Part of a small language model's weights.
Training: a variant of Adam for these matrices, 8165 steps.
MLP neurons of a small language model. Each row is named by its layer, matrix (up: input weights) and neuron, and shows model dimensions 16-143. Each number is 128 + 32 x the weight over its row's rms, rounded and kept within 0 to 255.
After each neuron's rows, "fires in" lists the words (lower case) most often at its 100 highest values on Wikipedia text that the model never trained on.

L2.up1530 [116 157 115 149  87 145 150  93 171 166  57 162 107  92 170 157  93 112 123 114  72 120 127 134 148 136 106 122  91 114 101 167 162 155 188 138  53  98 109 117 150 103 117 110 105 125 131 159 125 176  76 121 135  79 150  89 180 120  82 145 108  79 123 149 112 160 191 109 154 169  80 233 100 119 177 158 160 163  88 162 112 180 122 120  38  86 163 123 147 184 120 113 129 133 119 172 131  78 159 152  56 150 137 145 151 165 148 137 120 191  98 155  91 125 126 138 149 130  92  85 112 154 125 116 126 105 117 175]
fires in: "other", "top", "year", "those", "season"

L2.up753 [137 146 117 151 121 180 111 107 141 119  73  82 129 146 114  83 105 111 147 113 162 120 141 120 110 130 131 132 101  95  86 129 138 197 134 105 143  87 172 112 117 134  91 111 163 104 177  73 179 159 123 176 128 102  90 127  68 141 142  97 144  98 119 143  66 115 144 171 133 113 131 128 173  69 151 118  89 129 144 121  59  69 140 162 118 130 165 128 131 117 129 126 132  60 148 130 146 104 173 159 103 150 169 151 121 144 150  94 183 136 113  95  64 139 127 145 112 155 147 170 174 164 115  52  99  59 126 108]
fires in: "career", "bronze", "medal", "football", "played", "running"

L3.up1402 [137 132 125 166 132 122 106  89  93  70  71 110 112  49 165 151  95  94 120  79 114 144 123 145 165 118  82 111 106  78 123 129 142 120 167 148  69 144 134 107 129 125  61 149  99  60 161 113  44 117  64 111 128  64 192 163 124  90  64 149 152 153 133 116 149 113 132  83 138 135 112 143  99 109 148 147 132 111  80  56 124 135  91 126 120 127 132  83  99 114 207 106 166 106 131 176  99 186 160 160 154 161 122 150 130 138 177 165 179  59 163 118  80 151 123  93 114 105  91 213 137 128 165 127 116  84  92 162]
fires in: "later", "than", "review", "re"

L3.up466 [161 131 109 114 197 177 102 194 168 129 122  93  69 156 136 124 139 195 112 145 150 101 174 146 196 119 196 123  57 174 141 127 156 159 159 126 133 112 167 109 122 178 125 105 131 164 118 121 157 156 155 123 113 101 141 149 118 156  83 119 170  85 142 140 136 156 115 134 137 112 111 188 174 124 127 118 119 168 105  94 125 123 173  22 141 106 120 155 199 147  84  79 107 159 130  77 131 182 152 129 111 145  91 122 117 115 176  87  81  62 141 110  59 175 148 139 136 131  62 106 149 170  72 123 132 131 124 115]
fires in: "on", "km", "mi", "m", "miles", "amateurs"

L3.up492 [117 173 167 101  97  67 154 137  89 110 123  85 108 119 149 113 101 114 119 121 116  88 127  87 122 140 188  88 139 143 126 155 169 153 103 124 142 150 141 141 141  97 160  78 111  37 104 126 122 150 182 167 148 141 199 113 160 124 150 124  87 142 136 247 119 110 125 142 127 124  41 145 129 109 156 102 102 137  54  84 136 130 139 135 161 106  82 151  63 114 144 111 115 122 139  85 126 127 182 114  89 110 141 110 125 132 101 109 101 107 144  66 141 179  99 160 131 101 155 130 134 103 122 137  59 106 144 114]
fires in: "new", "various", "main", "midfielder"

L2.up271 [153 104 127 138 146 175 126 127 140 156 133 116 137  88 117  95 140  87 148 158 184 167 105 115 167 144 102 126 134 156 118 147 115 116  66 117  81 114 148 132 145 107  95 165 135 178 205 125 124 133  70 171 107 109 169 130 104 114  96 139 148 126 121 176 154 127 182 117 160 182 126 118 135 108 165 130 140 200 130 137  42  96 120 128 103  64  75 107 136 161 117 136 144 107 107 105 117 102  85 104 144 123 126 182 166 134 144 193 133 103 120  57 117 207  61 138 129 103 101 145 169 132  51  93  96  86 114 112]
fires in: "york", "europe", "america", "africa", "tv", "english"

L2.up306 [163 109 163 134 198 154 156 151 157  96  86 125 191  89 127 137 104  95 114 122 174  89 141 182 128 122 157 164 102 188 132 162 126  84 187 140  90 106 175 142 136  64 172 121 108 134 107 135  83 138 110 148 161 129 138 113 107 116  68 100  94 123 111 131 150 113 152 170 159 109 100 165 151 120 166 112 125  99 106 171 130 129 144  66 116 129 156 145  22 137 128 117 116  94 126 171 149 130  92  95  71 108  89 142 180 189 149 103 135 148 161 184  94 150  97 136 155  81 147 122 124 172 147 112 129 126 143 151]
fires in: "city", "country", "region", "republic", "town", "russia"

L3.up831 [140 134 109  78 109 128 101 192 135 145  89 143 160  38 181 191 103 165 139 164 147 109 124 126 127 105  66  87 153 128 152 187  63 114 138  97 101 149 142  69 156 131 108 144 103 156 134 128 111 131  61 156 148 105 155 120 118 100  71 107 110 152 124 120  76 120 142 139 118 157 116 144 235  93 148 120  83  97 108  85  43 124 111 104 178  47 105 152 136 145 141 109 102 120 140 114 121 116 105 144 140 149 120 125  70 153  79 139 121 109 116  73 138 105 149  92 110 150 137  65 128 131 149 127 121 126  64 167]
fires in: "all", "allmusic"

L2.up1044 [174 151 112 135 151 159 178 129 163 107 121  60 111  61 139 119  84 126 138 117 131 120 134 179 139 119 108 157 108 115  92 117 195  76 102 138 181  95 146  86  84 165 132 146 114  65 186 112  62 144  77 157 121 116 170 117 152 105 123 117 109 165 116 115 165 161 135  88 131 184 128 190  90 114 170 150 100 133 105 106  94  86 130 141 137  98 115 143  98 140 217  90 114 169 152 167 124  84 107 127  99 138 124 154 154 122 155 111 160 149 107 144  65 175 178 150  90 150 123  98 146 155 142  83 114 107  68 154]
fires in: "november", "served", "serving", "summer", "advance"

L2.up1302 [190 114 107  82 109 124  85 136 125 140 146 108 145 164 165  99 120 122 139 151 157 135 129 132 176 150 137  76 134 141 156 145 115 179 116 126 188 147 120 148  80  91 143  83 139 144 103 109 170 116  69 163 122 141 117 179  73 136 139 126 132 154 131 147 202  95  80 141 121 145  83 140 167  56 144  92 149 116 124  97 143 133 131 118  90 102 119 145 117 132 145 116 136 103 129 117 130  96 167 100 102 173 127 169 130 126 168  66 147 140 140 102 151 152  93 156 119 131 169 164 152 136 153 167 115 165 182 198]
fires in: "back", "life", "emerged", "known", "official", "early"